Weights of a small GPT-style language model, trained from scratch on English Wikipedia.
Size: 8 layers, 6 heads of 32, 3.85M parameters.
Architecture: LayerNorm before each block, learned positions, attention and MLP in parallel.
Training: a variant of Muon for these matrices, 107M tokens, 6632 steps.
MLP neurons of a small language model. Each row is named by its layer, matrix (down: output weights) and neuron, and shows model dimensions 0-191. Each number is 128 + 24 x the weight over its row's rms, rounded and kept within 0 to 255. Numbers have three digits each.
A block is one neuron, or neurons of one layer that tend to fire together. After each block is what it responds to, as a language model described it from the Wikipedia text at the highest values.

L3.down60:077090109086159131130147142139106117144148131155123151103137103095139153151117116125126112100111131189156119139153172138166148113184130151129190124120150108170104148133118135086133121155151118145096143088102143142120110086116155096122138147140138103114144133139116125128131139122129139112171110103135122147111156148114154086112100156137119105148141116141109105113157124166147175110145094138102101119083076118082126108106134172164092095119152160150111158131116089163120185105099131140121145195127117143156096121122109097148135102125130112132111129094125145114141140103077140135
L3.down85:078152146135153100139122166148128157161155123139102127106113114116143109104154120130117150131112146102099107118138138175090075107141115122080184127154120128130121115138107112167106111154111136091164141089117111170152129146163146150163139129133130116098147124171141111108155103117106137140136115190124125090107112134123126127114061119147145137112147127099134135121154163092164095091161135172124115151102089129140143110119097156090156101128130185112144151162123162130111121097130116119164122159141122112117137139114111115153100105137111102105149143145194155093075117109126160115
L3.down166:139134187123145138088155119094109088135118149150104138138071143164144144138102170096142156124087124112138121106100096178112134144135129062075149088075119128140115140122127106145166163102167104112115083152104093123115134146145139105158128146131135132153144101135134135166120128100129095123133131140173115122139148068153123120140091070119107123112139113150170108133115153158152113128124146136167100131117167131162126139128120154125072159109086135143125128160118144167153125121105116141134123159135140163114091163112133162140135149109115122141115096118107105159094161158128121142
L3.down168:124120141149139115134149112144091180113097092127131156144162110123103099128123141140091109122148121136083089121132137112113103156107171120116186163151144095110153126164138157115093128138100138125128126085172124051142108131098162114126137145097128106128141111119131111123153179104112161136107130122151092146136138102170128121129111133117144117096106091150152099114110120084132140157115172170130073136133124164124130139159151137096149171130159141134112157125140133108159175158147127151106104118109116100114126157164125079090107146099126145102161087136137101122112116185148123145
L3.down314:102122125132084126124112110105124093121091094146130161058131104118098137137121086138095121142132140111084168110114154128184087107119151135139153142114124112139093135101104130149140181125121114154130138153121115127124119128120134111164164132150116109138161119162096121131131135106124139113145159142173169131153126155120109130116106130095157162123106111106119137155107098110147137153137117140133085122156127154115131132106077132117163136151137171109090172098135108132104131172169158071115116129132090173122127156175113095153165127103077119140180124161115101149163132099102154104
L3.down317:134137151106095173107144101119086123109147092139152120082160175089116128151148157140139124140094159098082113166121128155149091113135123128124102096116132169131142147129147154114117156111160122123135137123115100111133154122154117097125127169126117152139143123117146163102110132130095153121133165115130099181127153121132135148155117053121109179095140119113130153151113122113136145128119141101143120121138168105099163146093155158118131093121082124117106118080152136135088099101120091103094116147120106146106120159150112125121096184159122169097151115161132174138120103183166115118
L3.down430:133141137162099135110135108113119157115130099089120157122115174116125127158157116133134130096123151103064136135153137085108100145106097087143097149122116169096081154155186107133126138101120155105157096126112099140134168107101135128152133119119153125131156111143103098141096108096143184146119155153178118113139176105157126142099151104114148141115146072157150119162128141084113143147132147148101148126133087123152103137132118111133150137126120116125143138082131124119141139092157102145093083101128141130085183162118132138097130143096119146136167137123184153113134078135139146150
L3.down466:165142095134159115185126162125114107182114128116165155108113196119137110121148153126108130114187136109136154154097123131141107106126148099150109112066115084113136108159135140112148116136163114135144109168129097154123118117148138121128144130129097150106145132083097106100153144087162156152115154140158112109142133099153114138102114105143108096109116081129111132113144091112113118144145146124153172127116117176162187137120161128129133119153077103116118159167100126145138125092157156138154100113140141096106165126130105129106136109100103078112126112169115150145101121085119111152
L3.down484:133123112165118100098137124117127136129103131162119139100108116107134191101129154073142102145133155126109161120077093154154130102087106125123089105155061119091151156138131141121166130125106113125144130112108162116172151121110150148106170134118173102123110084143119130073141140151088158148145163147115119128124113089146133147104107116106125139136118148118168121134142107155195134086160141115126121150123124119181149161150142117118138110135083135106111144134091137145079152116088107164140157108146094155094132164121104142134153110149113108119144122133129152133089130181144145127
L3.down500:166162169148153101108122138164165132158122117095126138130092171125121135103093147136123176168136108158096154127104144166095151139130129124133137180148139127100135161115181115130125121075146135090153156151104147164133137172103160086116136157133139125144087118133098096123163072091142118119111151089101136137124147128156144127090091101102102127115124117135133135157100132166101122128111119088144127086120154102099117120166122144114076114106145141120130083138141135122117121093104139145091142114143138104116152102111145126143103094112115097178156132139131115157148174133098156154
L3.down527:134086157144141133144110124127126114133142115135175101170100120109173122149141083107146088178119094183116132111132118110114107174113119136146147122127114092135152116135123082133137115145108148087086095137137120120162168119134137123073097079141124147125150142104156107112128148170115134147163130097134121133118156140129182158150120104123124159065121127125142171143145121131102122133123093167115127174151137109146142118121143065107081134121138078133100121095141103129101139136173077149113134152138104116098111162127094149134164120146162160110167095113152115125132143119142143138
L3.down533:108157124133101100133109094145128179124176083111133187171096116112136111139076132070155132113132133089101101099110149138139145111101154120107152150123095105109108143130109117153130125138125111157123170063078109121117105143131130134178099153170168129109127167191179092149122147112144120120109143154138115136155102144115185125123115150121127123109104156163103116168118142126135108117118111131100122148121122192107132136148101144150104104158106112120105113142158143132135098160072159132146117108160111151146147143132123132130123119150157143108135124129106143122096154116112099142
L3.down543:119112122136101128155134125092106115108097130134088128126147114128121120128136110157104169157135140149121101116105138150183174140135162128117088122109107138121095175146148125110111155098163129127157111121105161110133120106138136139127111148131143122146136136112112182091133139097155146128141120108114138145126139152093101150122104150116141114090118194136213095169119161170115116080123113129132156156151129133151117136141155156138115123121130138128102137080155126118108138116077160066105176127108063134112144102155095120098136103129135098145125187172116143128081126126102127134
L3.down678:140117158145121130081107117141172107126107117099133152128122128091088129137126131148142155114134152106117107188185132100125124129129148109073146116134123111158112114142123118144123161159109128130128123106145138160171134074119171110120180134132166143111065112099149083130105130197132164126106141124126141124159126142127081109101140134141146128134129095118122143129149109124121144151143106134126084165107135135084126111101168094116095132109121131155097138141132112143117144112130098198165125120142120076151170113115125170160141099161099098120153135135128164135115155085081134132
L3.down719:082093114114103132142143107087091128097119136086147133099100155094154095136151125123122119101117123156116151162125074168144124138127092140140111113113143118147108135145176057116109132100146126123103093146170139114146159131119099104121100087121138117141170105121127166135143122176124153103100146125110164165097097130161146124111136096153108139101158083133163151125113098154142110108169157085138115126119116141157186169137102131170141135126144115096118167126172095122163132148169080158127132141113119107114154136140135142086131155135104134106165126122155125145158126129131136143
L3.down750:116112101148077156119184137104115117111125142146121125114162132101159122166103108156108096138134128110145153114133161122132160089122114055131103147144116118124138133150149132116114148079117165137141097141121063169116168072146134098122103170119117114110144147127085169131161138112100111133187103095137097129108083121137132136126093141126136129102152105153091114155106135164178136151132146113159135145164135099141160132155149114139115128157116134125122140122111121131094114139154134114157106129123099174116127104110106101105150087127086127130151154147128147102145117199127142165
Responds to: Word-initial prefix fragments

L4.down489:131093174137121162184083156143118132118112147133116130109122131159128156104105116142152142119110165149120151141111090152155109193134159082064104151140112147157108131092118135127134154095161128129130160134159132164114134126118142169140120117131135126107177118129132130137128095085153142115110092132168188128147154118146125154112104132125137069158146133148135123117147096122118157092079140092116148131079135112160147119110103095140128156133131117122110142129118152139158140177130144124112131100115097143179138081137135100167097141102099125101086088127101120109110090121094132136
Responds to: Predictable word-initial fragments

L5.down82:123122099112092166133113167086146179098146136147153174124132128131163128153117144126129106132130127164096166100101165130096098126090100154113100116130165113120137160124094144131136072122166118165118072122148112112118122127115104160127149164117118143116106125155184129101132097111166111129159121142140105125113095185100118127148136113123097151119151090137106092119144174138113106118104166113132092122170169101144093162106118137086185104138124126106122133115150128169132119133155147151147080133131132103146139135136129116124138145120108158129092135110064126131141121171106146159
L5.down127:169105145129137129117090092155075141129165105161090115119096132114113118087102166113139202129160124163144173113145127135149105157133122143132128165170119093165099103140130127126100159125136152101135123102118128190139136109158141128087149094144119093121139139060147159107137097101164128111110116086102135070163123150119126130128095163157131138110109114157135118110128126149182107134138104100163113149130109145102151151121106128085116151143114123129155157132178138148144113127143165103103157148122116109120143110094117119119128152077153112124099128147134156112138125111113125169
L5.down370:172074157127126089141077145146127159143127163161148160117102166134108113118123133095108111099120162146140168089165098119095122137133098120175139163137111117116077127091098151125148112177163154094155104138095120170139143106100147132110125099127144111087085102149151134118128140113143157117180097107140102146168126128130097136124156163132114128108148109126109108125104143169140132154135163134139103150140150138129165132139132118137091134139136144102104079127095131155148135172153129152145078131083150110139111135143089142145125107115135133147104095120098136109163128088082147140
L5.down672:132135085135157096153115162137115116088120149146166089058112144126164119141121152126131128115098140091124107111110148090144136154092109134128095115098113107147104136158118130134144111127167108126139113084150121119141154167107112105090131141106156121119167105140150121158090108131126138104207133125133124127167126138106162107193187135130106124142121135168127144140076156132138120115149166117129128105176130115148151149110159136138121099081124140105117141135145100138166148169083126140134097104095133119149102132145109161140090088168126143126136124155112125162115093132138089097
Responds to: Word-initial prefix fragments

L4.down193:102101124155109127153127064109155130146110140077152143141147098095144149104119175130156120080088094139143120097150158122126136122157095129158118128123141132130132147108111130081091127083177113130112139139122125183126129124173137130102165120128118152124095107128109093128146141145123145122137146129124119127138130110171159123085134125160113173145113122134108119142194084078135132117139159113086139129122172101104126114068134121102143124135117106165193143159128129083134122123147096122156138110160134114101142134126149094140173093093144119135145167150109148165153120093128127128
Responds to: Final pieces of multi-token words

L3.down17:106169120142113157135118115119111109141116092076123106175140133158142120123081132140107102117136181085118122058122135100161154141157175098060169127144138090155124130116094095114131112122143118149181130114130136110128103148151103144098139128172141138178161114116140143133126158124149111153111131099127127108105128140132163131114151109110164140177121142103124064152137111125147133145125135178108135163101121104129143138116107136138124111128118167137134155075120085145152123167155136128139114115129113122083149103126179144094143160147100121147156076132135126132107126103099134114
L3.down178:179128110125133157125107130089130177127117135153123139154118127157086137159147145126169137117127083128087126120116171135155129140072106123127135174206156143083104125140125120159126101129096157116138133166131093167137144152111118157110136118144099117089129112162126162141114153139126116129154132125165129150113111130120105104152132148111120138113118093114122087118135138138073176143132119126127104147098123133107146113094111125104150121187183142109180085124114122118148123123120079125104099141161094102146082103063142158132104113112120120109092147149138112140159152132132151110
L3.down354:156113104153083174133158144117118118123119113111118102109071105147123170151145185156116143108126159100135136104114114172186123078139125157079158168106130101160111106102128129108180130130109151117142089144147124168115137120120126126120150118109116162111144137117141098144184085120122094144108132097090094125124118114135119095117176109084106134153104141144120136123151088133126117117137149160138113133112169171108103137136102110147161121177124142111122157164097132147139141145144121108137115145152104124183123093119161140137144095134101141131087145144159127136152077099104109116
L3.down358:124103143153146113110114116128151134104105150120131126172083143124087133124091143136141142129136087128169145174159120167155117106187158147138111160170131116135132118141143150121147130139052121092133149139096134110109062138139128149121144112127110085098099105138163101180149075163135110136154102137103110123164175117124082114119140155137142122140158107140130106080156082137145132132159161117133150100117170125120155164135108116122118144129124148117142091118141146085127086115124087161119140126126091096127107129120115115117116126089097153146133105122160138158164109157164138107
L3.down370:096135090110150117084187132108160134119138161116129121106142141145159165082106093108140123140127119141148143141105129165142157119105153131156126104095133094102114150122103108151126136141162133099150102155142125117110171098098110116118122128160127061075131135162098158165136124175163158170119140089124079115112107183131110157128077129149120144105127099108165135157132137166152125099097131133154110129134158132137100114132123102115107141132114119124107110104150087122123137181137101123102160107132164176152102186109126139154136112158113097135123126149160116097145101135153134112
L3.down390:134105122128138131117165144111135113171124102153117108137112114110120089082100109116085142117167147115126120091152158124126132172089132153126140124150105153118154173162115131161125148069175126076143092160130127173157152130114128098133157153129123102105133166155128116106108106134165119126110110113131144105103144103118128128170114089102172144141148123093107103147145160106113139135116146099119144121159098122135145112133122094126144159120106122106109097075122132093146084144161146094069147136128109153157164160157135142115092137178134145084145168124143112176147090125122137118
L3.down410:165152103086146133111150106125117122115120165134128164092103061127107114170119131094141123108173108135156120141110101129137115103123090144063107132185129092101136110139137109146089143118112138155104172153112134113159135106130087122145134139156123125109141072197162096108142191149124114123109146097145133124123127150159141137146146174132096132084125152164122104142158113142142136133153132118099176126114150110178109138110111121098134117129117111105133125142149136169082100147129145103126160114162120125100137111152168127153097106126141159093150141122105123159087136140142118116
L3.down428:103118104134122086156118141105141144162131114123097115104127127127147130122152145132176186093133089153137166136167120107131115162121109149114153107126169152124122119091086127148157093158113151149127140105114157149131106090169113101142126099087149113148149108144105143070144164132146102099124161149077100115121115150121088111101119110128100165145164124101127115152139150141143132154153124107129155109107156117171155120128139152151108119094165100070126147128140171092165124135119130160152130117107139120089131142134103183098108129116086092118163095143118165138139074141128117141
L3.down432:123164150142106124121154123144095101083119133126145109128156131134143161148174139141114165116175155139130107114116173137077139128083133156150139160119152105129129103151068142107103134100120098116108152127141142130111138107178140178145161130115142125093125085089119122114128138114085134129164134160147105155065121136126113126149156089158111152152099145082114114144135129152103126140108135149142091092107116136159127152134162077131126187127126132087142139104136128124102104107137112111143086112090146127120102116144115108159139135158113109102137074131162132168181121100167149104
L3.down468:146144146092118126132161100122146140127134178142122151174127101131116144107154119087151115105138117134107082140139142105133127100135152111161132126165153136156139136092143143104123148132074173109141143097148088141110152119114123103100120107171098090086139084138125152139137154117073179164111135144098129167120144127158179136121118152155167079146163144116121142082136136121102099075146104138121143129106153148121119157082167156172151132093115159135122119121133089070145116082125117180100112141145107133117144156107131093098108134133132157127134094139106128135128132119156125136
L3.down471:145131146142156156116165136118140149193130103175105134113105139109134171066146130068101071139123131112103103130141160146126149111084122141113174176143119102109108153133102155119157123138136105109142132082106142137108122126125088162106143161149129119115138114165106143170095160140099089178127140118163125132110145122123129093134128120191141133099137123111110132132116102168140121127097135096127146124104118144141123114131147119116161106136168120131164159112117110151125156129157126095165089112122084124127153144089113120150135092131107114124119147148117108158076087149163148078
L3.down647:130130094149124149135140133140173126122111128153116104119123184129119091136129097149148120142091167129144110147150123140105137180097098088158103135127099103137091086140124164114151109098128144132124142143142108095140148149102166104114142123105195130142166139075176157085155115173086101098115157110110074115108135137132083132141145136124156120102156141132155114126140128116119126119113118154127116145120104125170103129107108121082108136151130114100140130140156141106180109144099127077153115112114122142161106182135107144096146122162119179120146132129095107086135149115172169132
L3.down692:136117150134121141139102134152097101144140073174127133115119119129141114126134150137101131115128132116150102166174134147168111129111142121154179106137138127066167118136144104125127148124140111104141169159090156193128146118126145143154111088152130164128163131128163136160092126119092107148128117138099135104136137150133141128132119118172126102156174117132155128123071127131079126136124099081113128116107094105093126101145107154183148113093114144114078176144122134111116156078104113092112143121118125123078146091113152137143138132142128144128145182074124170127121135147094100103
L3.down700:171140155120140152150150164109142164125122115171142156141115123107154128110122100101126149153132106122129094157146102144121154115124114081089139223155129094122144097144128162132119110055080127103129164154117131137131116109127122179137172110102152101138127097117118127144133091086127161121122134161158126122127148144105125118114136142124091109123102135118115091102171094100159093123111153107122076146151120153106114121124112148135139122125173134142138128121121120121143088126152109107150101147176143145123130101083120139142087132091122161078154135152153107117153160103119112169
L3.down714:163132092113113081089124121127094115138156167132164137090164145123124084081107131126083131127098110134146124158175101101119119130126120112179080161150123126101082126160140185096113156086114122129099104152151148110166147107183087114127143097157111117130118109116130129140161146094152118136129097109114140152170131071135155130089153127101145158106122143102108107103159120146117116121145088125124136149145153121105142157117145164128102149149118121106116133133187105133104165130148103120103140102131133117124157146145092110110113169152111166159128127153165122140144122136106148161
L3.down735:133166099167161086131106086093168133099123157110096075130148178123091100175134130125149130107110149129136132126072116106121108150153127105158107095137112120120062178165146118117122127127136171149111139130098136167154150098086130128131133130133129160155134095113110110122087154124111084114097120102193099133134149159134094159096141120150102157077136135114159116162097133110146168133110133140134146132142136131129148126095162097122089171129119134122137127122145147134172107114124147136175139113090124142115128132152158127137131133139103094107150121155117160122126137086144088118
Responds to: Clause-subject pronouns

L4.down85:133094139157131116092140119097112120104119069135150139112126163109141128070155164116110152145137117117114087106121105144149151138116094133110140161132137170166116158151158111161102105122107146138090098140119075117145158151170101152099103114103104161132121163113117121120147124166099143161168139139101117147135111151103145060109139127130100182150116114146095120138151114172099104123117104145134095145137132140111131088142139101134101139161141114120191191151100148141115130096087104092141107122127154154127092143130186150126136139120115123123168139136126137120111105157126158104
Responds to: Sentence-initial subject pronouns

L5.down258:176116114078146104139142148120144147104141126116094114124091114112143170149147133159125157124146112127098122105179140098129112089127122133136164170166152120158088112147148131163110146133149131114132160120128124094125133125128074127087106072160125094108102119116147091120121137114157144112150113152133130141116100117148149160131103129180102132106170126125128125110167093093117161119100104081127120115130141150185143126057107156129123167108134121078134126104130129144155069104135124153134133069136114126138117124125144138110154163175085144122125139178132146164143124106133152142
L5.down447:152086131097167133132102161135112157104116125125136126152169144131140093100106117098133136141114110128121119084135111135162161090113146116134150200163141153175111146132149125141118116125130151119143108139148119130145112149156152130119177166146112129115119126139133148140138121126119103091161131086142113126092138144138125170076148122119127130132177126090081130115130121136114129119129105122141108094113136144119124096089148101166089125134186119102173135119117150110123157145151065139134079063143099115143123146112131133159132130149112105051140106098094136154098162158140102163
L5.down551:111142127156154103088122136114126095145069151165164132117137112116139151109104115145159137119167145124121094123139141140143104127131129093131107183123086199140114105146117139117091115138120100153116121140128114160138125079117102072181131140153136154111139135144128113163093129130147090122117105116102172166092116131103129136144128100128127137175174132122158120150143121122123181119144147087080103140119108100088155137127091117118095105128188089130163114136148136119087143143132149117068115124125108143130162118133161130127118130117184104163169130150095129117159144131117119121
L5.down613:143126126124180127135140124125134095130075147111135122166132114107122119170119106163091114153128092141145155106146140130135109079048160115109102124172133125112165111147131135059114088132150146138133154121096121126097070165102169120147174139177163146144127164162130161115157150128099116145176127131131125122110135104143095138111094124151146140092139134103113109118122130144122128083140156102131100134102144132097116092097099115104109135152131145169107113151070111123142094134105119123158119111135114140141131151122124117155091177131140134112088118108153157167151146155151144133
Responds to: Clause-initial subject pronouns